config.yaml
num_hidden_layers: 13
hidden_size: 320
num_attention_heads: 10
num_key_value_heads: 10
head_dim: 32
intermediate_size: 640
vocab_size: 2048
hidden_act: "swiglu"
norm: "rmsnorm"
norm_place: "pre"
norm_eps: 1e-05
positions: "rope"
rope_theta: 10000.0
rope_fraction: 1.0
qk_norm: false
attn_scale: 0.177
bias: "none"
tie_word_embeddings: false
parallel_block: false
extras: ["capped logits"]
init: "normal"
init_std_qkv: 0.0237
init_std_o: 0.0
init_std_up: 0.0237
init_std_down: 0.0
optimizer: "muon_variant"
learning_rate: 0.00834
lr_mult_o: 4.0
lr_mult_down: 3.0
beta1: 0.93
lr_head: 0.00612
warmup_steps: 200
schedule: "cos"
final_lr_fraction: 0.1
batch_tokens: 65536
max_seq_len: 512
doc_mask: true
train_tokens: 426900000
max_steps: 6514
dataset: "wikipedia_en"
MLP neurons of a small language model. Each row is named by its layer, matrix (gate and up: input weights) and neuron, and shows model dimensions 176-271. Each number is 128 + 32 x the weight over its row's rms, rounded and kept within 0 to 255. Numbers have three digits each. A neuron's up and down rows have the sign that makes its largest values positive.
A block is one neuron, or neurons of one layer that tend to fire together. After each block is what it responds to, as a language model described it from the Wikipedia text at the highest values.

L7.gate24:142089122112116124158151107077130098169198118087129125128175127154115124191066142072200110186114118104197135103094099126103110143149134121076124142100196114180174111123151125146153116106133113137113128139110103099070062104109148056125105145128130060127138115118126087159179110092113108116
L7.up24:091150029164112102097168104130143111099156123117106074132126053098130091145075104079128145110136143124110126166141144112147026120088086111141118136058059111131105119123083115142074153104119121165186110148172117097173136141160117124170170074095165125142153115118118096129120112073103061080
L7.gate173:121140136118156097087174121100146156110204104109067156199179162136165090147093074099077127119118135175128128102097213078115113117120057178068174152068148132119132150137164110097133117112162130135137157119048106181109135154114099153151083123143121116160116089125118076143074138151105149113
L7.up173:104095107138075149153117135079113132162129099190089150100085124094104126150133125108194081089134114156173145115160093159109168114128152133163146087146122173119093185106134081119194124120116181082131113149091174125130124182155183174149162129131152142119170124170107061142102071096065104144
Description: Split verb stems. Word-piece that finishes a verb stem split across tokens, often before a suffix, e.g. f|ind, ob|tain, d|rop, cre|ated, enr|oll.

L4.gate0:115123171118102172137079102149139089185061117130177180149153167125114147098157178145114107160122114093162111080065087115147078067169141091139090168129085089117116137110139119172139111132130123142129171090128137188116063156154118100130113128161066120121093159114141129129135174088116142115
L4.up0:080107100126146117106172061134145140099096118112179170104136124099214114125079136144101109129152137105130114165113068125163096130105096125135135095121081112085112124131166156094105118114144143152189089136202102128150121055135139166116119153073108126146132111126112121113147046120115106160
L4.gate60:079133129127078089159139124121107147058192133164142170166120148095196058150121162137125153114157134130103121084161078102160071139102090119109140161087091120167185184093114178159086102140164178188073129134126074186097092130100129094080117161082109134119139119187144089124163100125185135153
L4.up60:126125174151093135143111150119087171116091110091063134107161191096177173109120145164129084117099163170093115175161108071193134109096125109121111142120151158096095121169130203088165094117142148128076052180161120146122189103117124163146106146128112104090120174121062120101122125063104150126
L4.gate366:139121102168090164157184185112116133114082170160205160141152117159133055175105121141129163092123083132163118117151094120137090112129090136119092131116147094106106156092130104091097106108075117151170190094156126153165167107213143111099193066100104146141193219207094154149129139176168094142
L4.up366:171146080188117156154120087157106165112107197094137180195208182155152119137063122131183160165154091145149110183154095110118131109165117104095082127123111093068167110122125133127092103133088106182154137142172127072133137060119113126090190117152098154120146151121121102182104110168181144134
L4.gate548:145110118096172083126148182139160075133125110116113154111130180139122128172125140101107169149205069133107085146119115063143140100119087095044171121120141170094096172124115131175112158164091082151160169141133144172093104106096088074098113069097089119121164176130149112132169127078131146148
L4.up548:117088157156126134156089068147137061107157087101105063178148141141138092149175146070132148084106114153106191179151093101114114109111090142111165069144137122113113170118123122149163115165158103171188205134152127141115084155149139083131107096130115106123181179128099077112199144096107131155
Description: Mid-word fragments after prefixes. Short middle pieces of common Latinate words split after a prefix piece, such as int-ro-duction, conf-ir-med, app-oin-ted, insp-ir-ation.

L10.gate25:142156125096217157118143141111151114146147124147132133117118125166119140149051122121124132163136105120086105097175089113129105151096129119158114185157157135126108124114132097178093153080068133065179092046159123097110138110134166138149124164108093136092136046190133101068124088110148109138
L10.up25:123123147158101094133169083132098139148147099114146126151126144144141150094098138151137113154084110077097087123099105118090135128097110116140106100195180218167156158102099163082119171125162168068166171139192185121078125085118112094113130117132119160178102166093096112181169136177120172156
L10.gate49:193134155140173161163123197079093196162154170208163161130143152182124057154141123150155170117142140103145186155069114095127124133151120098136153174099152142126140147098121159066109125088139208144115134161090153131102090143179123144115131135159132139106141165163148115147146150205172090140
L10.up49:153217102163158147176080137100101177116112118082176174135102105167114146117136133084132116120153142106123131105092153070129110075152134093095133150096159155163095199162127134108125156123140145163100153110137150117080128124122214147161073155161133122144119157118113116128160188176139135155
L10.gate117:141134099169134123164152088130149153097133112060114138177108130091183117104131136108088169133145157119129170141094118137169205196219122136171126148124145103151122095137075112156071107137107102059147086137060140150140126099106134131169125143144140154139073146114092112085155106110128134077
L10.up117:154100086156080090137119143162129117148123112150105140123163174130155181139118119124132142121133165156165170143083174145095118171145139141178136190166077122155139142097154114134165147142081147129151131144095037132117150108145156065099139143156110159165169141156158126147109107139093110194
L10.gate305:131190154116124135143074103135149171135161148101083084164111128156064153155138103128156128112094154078163119104143128039116193138111155175091104139151160165142126140136122194159083147096179092157113143115126117150042148129090185102109152104098151146156145152096101113073156170105112181097
L10.up305:155146192122161101101156141098156119140199150093160165107107165169115092076113093123159150141076060151091081097121142093137095038124099140139130148114137143138134170101099173214145089044127163104183153164133138149109145088115113138045107151164111114138107123201130163120113157158167094068
L10.gate401:166135083127115149167192094119125111134169098194093185145165137051134107161115174098125123115153111110106100104095146106145111075110121133112115125140092127152091092119113114142122085102075084141125169071126140087141136158152149206184176194084083094113173149101079131190112081128074082101
L10.up401:119150170105155103127067154120153131147138094110128168144108129096095077131097089158118062157124161140161142162129113120092112147157098107149109136074164135126155077096114156148151113162122173103145160161141194150097130161145176173129159086118130100090116142068107108085176162199049129129
L10.gate437:161163069090130168070134094164139098113128135090086165169137146162197100148145162119148123147158140142142117075093102114179170145120112169192197184119161144092119161083128097135110102208089167151099169097111142148105134125103157096139134125142136142117147148158155205154141150154113160110
L10.up437:109089120085147181171122124159130131077067119116128128142164163143173142133178132153112160083114140140111154146165125141111113085153181129186152149179108150159079127118023107081107109120137111121183099207167062133198193160142165148108161138072181140139117194116175146123141153102114158148
L10.gate471:121206141130142137132110065131164114134147185083108100162097161126121128181089073136064142121092135117114132130135138174092138186141113127112111115132171092151126172135140151079166096121115132113078051079152114172092090153137135157111151153098177148185116159068142115125116117135138126125
L10.up471:068155139214166145138140101139115128106112100157097144138126106118154112130114149130170150164060125170161114024086139122149079123092124125123185156149152205115093194143105112095086129072111081154156153109129075174089193136129082136131159141148117190089117143139172142147054145090174210152
L10.gate509:140135144138087089196148136130165061138144109099088140162118169128159212163099134170122195111098206161106121156093164113117139122107126130144104148136107118176155105099167131068133105087147113102087164051107128161148084184139129083088097157166102109126083170161128134125153142159143112172
L10.up509:078119148181089118130151156067121087106117141189151155069127126147129113215138139157133146105113153121100093123148094093117154158158108122102080170126106106102189187096132122119127097133123133109099128145169136092138081191158136095069089120134128073138082124144142123145147123140124119123
Description: In-/prefix word starts. The word "in"/"In" at sentence or line starts ("In 2024", "In the film"), plus word-initial prefix pieces like in-, ad-, un-, con- ("in|stitute", "ad|orned", "un|its").

L4.gate80:155098167114068157142182201137143165156150164118196142095126141088132153143118107132132105088154109129153122100139208106130082091157167140110121091073111076072137155098116129146174148121129160114024136131063206129121121150158156146138197138112081118116152155081083111221096155123101129129
L4.up80:122152081118140214146133145173136107122140188118140183178110119128096110145146115158160118113200194129128137119074096161134150169119104119138140160129148145062121148157135133085140110072099127117099078110059120142152133130132059077094150080107100159179126141175109068146094116214141154085
L4.gate225:105158152104046098173068171151138174144118114133159237130160055128130090119054132099140143082183125143091102142124138134178089141108162141130103111103176124105104115128112154070132098141096082153121137110074070147100134166111127126082130121114059133127123093188171132150109139165081124123
L4.up225:128086132067084117157119130127099064118108126135139082125079105097160119123144138083112131131122150150116150151162054122166093140153135138140161140116143160121138111126142174121168126088184107077099138205073091120091149098112141134115128125066137116140138094074111128151125100124075124110
L4.gate286:102067146153107151166139111160159113117146092176175126128124103184169106191158105136093102097127112150219115162098147183082186127136048160165117151114109130089193204146138098168146130121134158082120062209072149118139098159099130135105082131134145103117178098126087097122110108161202121171
L4.up286:155169125159103129111136183167104061124151120050090174141089084080129234118083150121109128082147159134096172125102173129137120142119109130065139086153143149159151155131160124071143126109169119121174157137091139120127114093106102098124140135106133164097083105095094153063169068097149116130
L4.gate568:135112117130091116138148091140152156175111154113175152102148085095182101088091156114071073130127123120082116128148197143191125135168144120188154138125142113085149098150132124147072132126085169130112114162088135128117033151100146066074135147126085086109098222107132121114125088145063144111
L4.up568:153174192134076162154125143119157128126163153132181121162152147102137115231125088098129085200135171114147099165105180123121134172110167109116104101115145153111160066146122104121068100175116163148109065136115109146124089213159145126139096106108098167131142142126179129129119133139162138114
Description: Split-verb inflection endings. Suffix pieces that finish a main verb split into word parts in narrative prose, e.g. transfer-red, caus-es, mov-ed, sometimes -ly adverbs.

L7.gate3:142104145150203143169184123115118163131172081064117159121081141144133124141081125125122164120161109127181141120105178123185121162181135144159127217171173108141097173076147100136122123109134106138172145110147107120163077078081096142196134122117055126116128158133115076135124171125117152142
L7.up3:158118128193101141204127136154120117185152190151090096139106151129209122151109125105144131132118156113174109137131155155156130136128099151099120127165127048125161116117116153162053120070069116120084168200148065139102143111150112177159174116130093131126167162185107082148125122101126173155
L7.gate175:083060127146175159117116114164081042135096084127124126131168130138135054103072124129148112160154161085111111178138120129167133153117155148100141136145171083127117083131121123191128122114148088076132133150129097155146111136119131077130180120087116137106152126101129122131128118077095129109
L7.up175:100127091185087178121085136121129117129084131103119157113127175130134142087175128121118141125166155194151091092137168164145123124195103101161114124110138110097123127089113142156137127058152122072127212137078063087155141111106078086099135086162113123156122125094091115050095110177116157096
Description: Incomplete word-start fragments. Partial word pieces at the start or middle of a longer word, often a verb whose ending comes next, such as re|ceived, un|leashed, contin|ued.

L4.gate244:109195179184136106152130114195108123199166097135105161161097188135156130151128124110111194121114138089114113174113110106176082147156104130163132144160114170139161117060136155083104130136168103139098096106117140114115137125055071054099108101126118101135154127150108119176174110065096153112
L4.up244:094129139068137159117113170056116152082076089131118133123125120059138096098146090113081099102124160214161141142130136120133125105112167162126127182153137088107095148050195122113126123132153156150121126127111163130135129121082108147111157095115118145043107126162109095114134140132107130148
L4.gate269:140128170090101163106165169104101084142190109076082105138159065176128126101160169180094134188139141140135149112119123171125097120130137150191114096130127159065128118153143121123163088104099156108066124191078159119116128099086161127193163102111113130133162074065153119157065094135117117138
L4.up269:178169125126113120140091185091122121083100127093132121147088135186129191161172126080126079098230152068123120093110154155118128106121166125157092118158117125102109132111144104116094139100146069117189123145093091126146111056144165179119143151121133088128157123136120054128076135115078143158
L4.gate330:156081097158130115099091089133065134120119123068175107167075119137178159169139131111065103119183112080133157129175157163158096126126197143168156100107091073118108128143106097096109091114137167096122066169089099060139137101117089118121114159142071153106127147146133108176141103085089141132
L4.up330:107141175197122118174147096129063127117097148159200126156140150116081106111113093156059094093142159079166096077113177110119082058109180145100154105110081117099170120056163148131094123156119120155125126168108085123091109118134129073099124118182135092133203138142086117166151080100088195103
L4.gate432:131119136175121165114143125113136093129077144145102176122161163065141144137150127148110080156091091165143176133102143101186103114081093151153173109111157083133105137111190183159136131162109162153164062081098176138116133074050166116087138131171173079142126164158138146106123137121075153166
L4.up432:155144135129153106084164110158188103101099062095134073107147111092133120109074179129155126094157108111095178165158179148140138144156187066109112124168194071127105078130155141141089136124086115133156138162112139189182098080110149143125152135161156119132136111132175106207133126089075121132
Description: Word-ending pieces of nouns. Final subword piece that completes a split common noun, mostly kinship and infobox field words, e.g. s-ister, f-ather, Sp-ouse, charac-ter.

L10.gate9:173141197177161171152145081168113106133107121122116107103164118136070093119116157122143106053126127161122125149117196164147178127148155130165129115216144149164166110153094169080152123153128077100136104102098140148123140098091145100103151175134154160147151172147128150132155114075157129139
L10.up9:143101175094098102121156151134143125161128133137130139156100100137108132185165174133180149178125143125155104116104106162091092154162173094088153138111135126127130153109178127103081107091139182127176170150091126159119107122155123127153116114143138162075163171123121120141161135117141178143
L10.gate10:072209157107160126186187109115034098173133096164110104103145196111166129144097117087081138161112124177126129097115119123098137140121112176195142109107144089125135102146160127115093123121121080142152122112107106134113174130120128104136155089172090174147172123134117110123115161147117143124
L10.up10:159080148146134103044172151106141091110113150074100099142135124092127118171092145092090156134095121095165178129137181110088116149052123130140127111142097140084194168094174114113131068121079150083082154145087143137127218087159116174133155152111130181159101129159067087103149183169105139183
L10.gate143:170188128089109211118158090110130128111095118132164162090130099101138138103159123103124049097109130090138098135189137072134138143187090124148060110159182099124084112107081132114109125061121150139153164146112128099112096196113184139137118145103127109157179068233080136143175098165111127112
L10.up143:102102086134054123167124084112123168046112119121230079098139109090150139136091139103120135119160126126134131113099105160119088108118205107100154097113052093109161091173132176192162135140084137089136083131110101082175160105114113160102127055108151135124097077126137142168155113184168118108
L10.gate291:126154095136143117126098136124137201085131081142149124158145125184141101169127116101162144142149114124088081138177084104045189083152109183195135156070159128097113117105184102110094081136077130126102113147115178120057148116157133061113162109082126211139097156065152113111155111155150118099
L10.up291:067107151097159145106189223123104097176110164120144106103125118144109113088077193104038149097105153120121113116130118157148089068168119129129107153109115174157156125216095096168206118111131188127106116109104158113080179088155189161080179108160121137142146067103152131158112122128123099105
L10.gate453:085136095123157120154125124138104159116116170130095137138148086097137114146101139086105140103104123143089127116070130130132089090136177135111138117141124204115129109119132166086154092137105134160133141108101104178100137122140146127099135217122064141116127150088121087146157144124079124173
L10.up453:165134077071129086166123121154105151084131096141121191103147113095138114146124095118093136175110130185090132174126123124147092115113163116114093126099162105131132116155102094136123134107173145186137176087133195139096091148194165076152113146116123118085132134118151103192155136086149124112
L10.gate560:163076142154155131104106165126148072158131112085188167086163123182112109129095152112134152109091123179178190152142106141157131108127097085188080121146154132108129119202152165056147191182072131063125106049127147080133125156115142109146162104162139151146152124104131098126158073103122141104
L10.up560:099141090124146113146085155140138127126103081066125095108129082093063125100156116149124138138127130150134128188116091148129143127126170152156086160110103182089115074131152154196080116152088150121112150133116130108152137100167136173158143140111062131147124158122126112161132122167110138141
L10.gate582:121109117118170139187141161151141147129142082077132078142101097102148147087013147117133135098124123111172140123109112098099081139195101123169120119145145163142096113145136125103109078163136132111098100159166143143195095147148146202127126112093100113184107114206117141160103083148067192102
L10.up582:104105079146118097090119106154130121201132150102097119124110106043124170130120119127121117067132126136108153125095105130106151133075162023097089101128160145150184110094136160085194107098105167151118122091109163113136097079073165131154108151102171119112095109103109123123156172142070109148
L10.gate583:175067129137143079101135098179140094175156085068070108116188033183170105113121102132057149097142155156152148178148112113161118148100135136144090168099145144113078147100126116129120092131137157130097080120136201071095159115164140182117181116153129129145081145130171135160156117117104102160
L10.up583:049137115095157107115093036140134104143152120136124171157162157080107145135107140117172140199147143080183083114082087149113093177107177205156176119130118133123133078147064107111131138149137150189153102106139164136099163094087098140148160146130106130143138098158182097148225122122121113127
Description: Occupation noun pieces. Word pieces inside occupation or role nouns describing a person, often after a nationality in bios, e.g. anthrop-ologist, nov-el-ist, sing-er, baseball player.

L4.gate253:152202197091130138181060136196176158152072097161104152113106152162177114164114139126157076122148113129138120140130116048154134182149094078147169147099183130093142109097153154132092095121171128119101110115011110119116180136146094066072149125166101117115111124131125095143153142165107144105
L4.up253:114170116125139180070192136071114107142117078126095119129166102120094152140147159083161100079163122139196117111154152134182089178124112120186136143119151153132153149164111086224100104091104081094089107122140109119154146100109144148090133060049144127120142139134159128119171130119164180160
L4.gate393:145153123102106124087162139148155100067124128138094120133113149112154074106132157133108164082105107108120153092103122197131108197119099146087150136140119137140115134103129145073106111047161128145111133074128104140179100189154117077122187153159055114079096136143137096112145153107096118133
L4.up393:091131047212126119108115155131134132124063169111120133128133169133060112118156088096096107149139071102120176079101144101198115158092093133121131104126102094093109145160142102103139129114137116099110182126143060122122054185169084128130160115082159133127127148117139127135173147149121145120
L4.gate504:167176111108134127146150086104158082139076135150156181168122183132131107162095145101106062128163165089171161197109072126127103132107148144067109048105088152153191162091101152144131121101129101115141073099135141123186128168098103095104089134150134119130122164101135131092151124136075085143
L4.up504:154158116118139135157101128110117102149158174115114148174097148186129098105131104126129115102079152129146109132123171132110103106114105072091094100153130180131076097158135122099115139150169084107167142105133064159120057173059102087143106142097134094137121179151135117104180126116124164165
L4.gate598:111103060121092158102120209080097068157134110085093069133133119092136095147117119081090165112162066116136128098059104104145143145062107115142143195143159127143124114143121125148091098100151131152175183107126086162104129092113111086113125106089124159134076119164058090123219136168142145137
L4.up598:167170119137143085086150135127141160132099141132105133120137231120058158103087118174131151099138110103089106162129180141107150175131121124118111161082111080144142118136181119150148099123158154178178124133112114133129138137088187149222144099119143163127167068177197115139129037147098060200
Description: Word continuation after l/s. Word-piece continuations straight after a one-letter start, mostly "l" or "s", that finish a common word: l-ack, l-itt(le), l-ost, s-old, l-ower.

L10.gate64:162126107129103130125177073125146116137149122143177107113103135108125121161090091143107192167116104082133206123086121135098170123113107071057174110134116081114110070134129131124121130078129186062141098174099134104125085106171140171092102138115171166100071151147224095102114108120052121125
L10.up64:194121118043122155127086165107106115189114193148099120139069129133125129179135180049092127177144145153134123113120121104087113037151103152117148139115131113150062091138119171052090094141080143100127101151143073146140090105129151141156134136136089124084097144147190119111107149067071120072
L10.gate107:104107144175148113177190172068184126147148168178121092150140130152126138202185197062086129090143106121117138120064142086103133137132125081202104080182131110100076105095145109109119201146153118146126126126089128138127127159189112121131140162109130147102151148106138107128185108100088136127
L10.up107:147092090181115110110132145139107127095127117133121100113150131164121106183129142089093116132180124169126148079096161153137085191104120131132165124141110126138150144144174178109142145212142110158170137144117089139180084133120071136153124135086141125150140138078117086108111159089119149131
L10.gate171:177099134129129145145132091085084158161123196144122122184122120138078102140179067140117207164147148163129145107098200127116132116134142162179103130138202129079149093118176015134140201123139089101106115100113133101077128186114119128127115121117102097090092103113084102162177115155090058117
L10.up171:130111079089171104144135122109089139059136116176137083159117063133180149212187093112139169161098110177075084096116101150170110096090160093126102116118109156082107097144134091154082142099161122173107123086210077164097116144143151122142114103076091119080106149104117183124050150089108055136
L10.gate368:166098116066113145136211112113089138106138081120106172098110142154155111138142140064101116156151144179128124110051156116169094084062073137081153162126145065130124167123112138131045139136144133079142126075120152183165047203110167097125059101115116148131133175129106103089099149144074108098
L10.up368:138186081119148139175194191088164091093101181129210146161197117135084129206134097133143108103149163146100157154144110146127202116187136121100146083172133185133123078187115113111147168138114121183096082154096127071112150115136132166148162143127077113108160122065114110126109115061151131142
L10.gate435:120164141110180145106164110097150114083120113098139154130108141152161127178097085132172169097180083138150171065120087118128056135083102166104150120101119145115183194148196154093107157121122161132117141138127200133116094144149159113099086099129124086080163141060084131126151129160109157113
L10.up435:104174122124103085089204131097135165204135092120092143104137119166200153154092105144170098149090135148105161123099165096130149101074100098095172139135125110171173198145114107126141099127151131090150135101165138134142070185136135133181178153129105117094128144120104135123109130090144091139
L10.gate511:169125106110098100140123135112160080124118118146177156161140134085083160156116116112147122111132183151182128165094114140170185127194123048147126178050146163163116084180109115117185146139115168095147163087127126119123122174081127119088100097085097108138138112082120098165127110099105104112
L10.up511:178141145110145160181174061128153176154148218217138184138070121079127137130056130135103069100131159129136146128106141125123162160135086106109136107130094120198101143059181112152091183104124121134132158133091093148148058140128112092120108142113125156187175149114133103130144099158204116071
L10.gate585:163116186205073094114088194115074129152140175086145173138125164107092097122149101127090088133144179137130099109126128063102080119127093114121138050146110137067096118129161160184120123146156159071071101148086182112181113139086132131127146116106104107069093137084145141130121144163108132149
L10.up585:121101133193130103103166117100174160060072151129090159095117093152059108128139087099048096077111162121109112173095148072182141092150136066070160113106094161137129177113134130076081150111156133054154147086107108146116151096121139117155164125122104100113105197137081104085147111158057136154
L10.gate611:193164082115087128139135180117156137107159192087116156170135129127172074181175148153097098153190139113190125137119119110160065143111071085132093166093157136130141089207156128180124111145155149146113090113107125150153093186094120163084165147182060134081166148173126154153131070147131143108
L10.up611:140112124140126160101165105147099121060138131143137174152138091193162121102166138133072091060128110127177161089118081121131084158185118137131121109085133096134104051160098124109131132142116121105081150108111066137117118141129153169065126167064141132106062119150157139099078119106144104094
Description: Split transitive verb endings. Final word piece completing a verb split into fragments, mostly transitive verbs just before their object, such as diver-ted, insp-ired, wat-ches.

L10.gate23:165138111126120123127155106175062152101080110150111090127189104125142079124186094069147150106148203125153153096136094170207098154182134085092127168129099095118094111109170135141100120005122037167121124103141099149123086119125145100185110078153119139065089156135115126086087082089074146147
L10.up23:082118117135121143136116108167172089166130184150135059116104145115126131098133110164137165132172166153093074117065187055171117139137052117113150197154123122108127095166092100132184124160088081139102161102113072130104102104145127158087157136127146124131105156143152103155117135115088171085
L10.gate115:102131166075093125128140123151172112095125098146084149118122115087135234134154098160134128129123102137152103167110109184132178121177115130099099112141126138111132122137181125108123128156122127144133142152100134186163144119110121133154163140173078111092099170152120056112072136157153153089
L10.up115:122156095187098143097118140104178132149126147175135113108145114221097090141138100128101114128141150142069134183104185091105104144104098138095146110148113200213157131083165168103102153120125104124122113169146133201185050107114032134169133122153134084143113041174117119203188193084072147079
L10.gate308:162093126133132094126184145099143124095085120123210158186135137130116132097191113123098110148148174119171127114158122096159109142049143105130167180102094116145132114103146122137115122156101072114077127122180137170152078173084144115111172134132098097131099145189157112122058106097114149135
L10.up308:139098067174129128126176136073124131070152119145154162123133168112195131122255099152168141101165142173129075129113101106171222069082119157113136145095152119083113116127147140076070117102134097105159160129172153070120104180063105189194157145100129092173124164111119117146135148098141105143
L10.gate320:138134081130098192073107099158123101185094099120161174197099123086124171182105129142178134101156175129152190111155129111178104109119176104195150131170102093093058122125144134122048129150076099103076116157088100131134066144070078119161164123097133096102138153118111091137098121146195110152
L10.up320:117135079123103138130161092137088159151160146141120173126127111095103178109105078112129061117136170155112133117167179177166095146094176126098147123161112066129088193087138084129130113130164101086128124189120108086077099148034112171117115145081071152159098119150089070081088091123124096135
L10.gate323:121081078129123171129171139123153131160156100156127195128061094146172131147142115118108179153178155100105145112065175112135134106101121130149140171093101121136183176081098129133090100113112116126129166067174138119140051177089158151147112138094105110055146144111150072116080114139087126135
L10.up323:111147068129138156131091116145128142120119084110113128124169152077095126108169121097118105129146127140110120151094134141103136190117122109118058106062165122135164107113160107104158145134142146119088072144124049107178151151146129191094169099101105199164141130194145105144200124100135102145
L10.gate335:160150116145159153178164148143115127153145161112114099130124141101215162129091109073143185100100073121127168089134147140088156078122134149180103113167114102119052201110124144155073178064113067135145178081098174112181133124147145146160104143182118099183164130184148139101134150130119118168
L10.up335:168093153114104115212158172148102135103111113107145122133152115155126183165141099149165125158133134136110167114057150136123096137127123136051134145119129144159158142167109148133037195169147137153098147057140135154032092159107147170189163092102126196092097152173091091135162101092103105117
L10.gate467:113172154131098160155179181139094112151152056117072130134070144122195175105115065136091103133103155114158105114109146085113150097044104144139115170139105121119071147126139133109125107113093144148149161121175173147168094142135136175148140103112037197135116152134128070124153153095106093119
L10.up467:147134160151177157133120051131089127180162108126075135157157116145135152158183172128117118030149135136085109115097163110119094097134142072162139131128124143135169117074031120134096166105110152130146115162181138065073120134142136137131130129235073086173177167126162130113092143119099135114
L10.gate524:120119145096135142195194113088149120166084080168102112158102151108153170135115196138099123149109150134091160099119101101113075116116116062159107083104194136092135213132131096076087170121092111129139143112147091141069059167121144087124137103104148149162107142111131067120143075128090118078
L10.up524:169113122107104117107104073129142162123086156113184147114138144072165141133137158076116090154170157113147159195100109094124148188108136120131107121063112083147123179142085122171134147110103065137155134172064125111118118116081171093134115133131116122163146131129153137155150147150130064108
Description: Mid-word verb fragments. Word pieces at the start or middle of a split verb or adverb still being spelled out, such as con(ceive), l-im(it), ult-im(ately), discont-in(ued); occasionally "such" in "such as".

L7.gate293:142079145107227121124172079107130142150086107127189101127165161133168115153138126140133185145150133110138104145100124177143101097104126116146152113113166107119132155135140104135108075178055147163182133137120123157156142129148096121098104138123120138169116169148150064124149153137148143088
L7.up293:088086123105133121100155090079141147094127055152133149150091163158130127061103132129189133161223122161150159090132084083073101111117114137120123172108115174142173190156109120129145096152141136095122106132173153141119131112157126154125134174082122095137106149148090094087183168145152114135
L7.gate387:131103129125164147115108129088150112152108159152143105148116092097181110149133118123171170122146134134152085139113149152182134099114090164141165122132080130080144132146184093126113128139075120115213143114036161147126178102121137141119108133083114128124129187145141081113124090082104153108
L7.up387:085156160123126133147158127128134105123121160098229105174108096121130069181119139157163109110209132120227125105086099138163104122094147137109147163151131143084172077125148132091120143109107141111153084156122179139115084088087139118200191146106078105135077113164152126077181139128078101114
Description: Sentence-opening adverbial words. The first word of a new sentence or clause that opens an adverbial phrase, including its word-piece ends: In, After, Although, With, According.

L7.gate265:113155212136157095088107064158144126136111141113139167136131150159182086211075136130085118173176067144201163120138083083109164132175134121154114103075106142134135130112200152107108083159113144127149142161110150120126202108133124188167132107124127146150169102096069178212129185107100125099
L7.up265:147144162124086114117142134189141122124133113190169141115122132105135067155059131132105093134140100146142135129164116113113107117157146129106144116154071107135158109130154154117100155138109117120164127131087139089128090104096122124181145130103158094128114126069132139153180215138159114131
L7.gate354:117094146131123137112103115116105106152102156091192181185163171169088095165132095145132120140157144132115077109135169089115092140191145148208135064121099126131132173104208159157103135134133134150125171138178115101172174098148118146102207144132133070081158111154153124131113163129086123098
L7.up354:158139133183123142098082140203090116176078086094133145136165138135065156111101163156135166123115073086194142120167109104164179125125170099185079183122114169175101183126120129094170185136160112092114107135153100199201116121134092154151097116161114122103171176106093143138128139136094153116
Description: Occupation noun endings. Final word pieces that complete job or role nouns describing a person, as in philanthropist, chairman, astronomer, director, often in biography openings.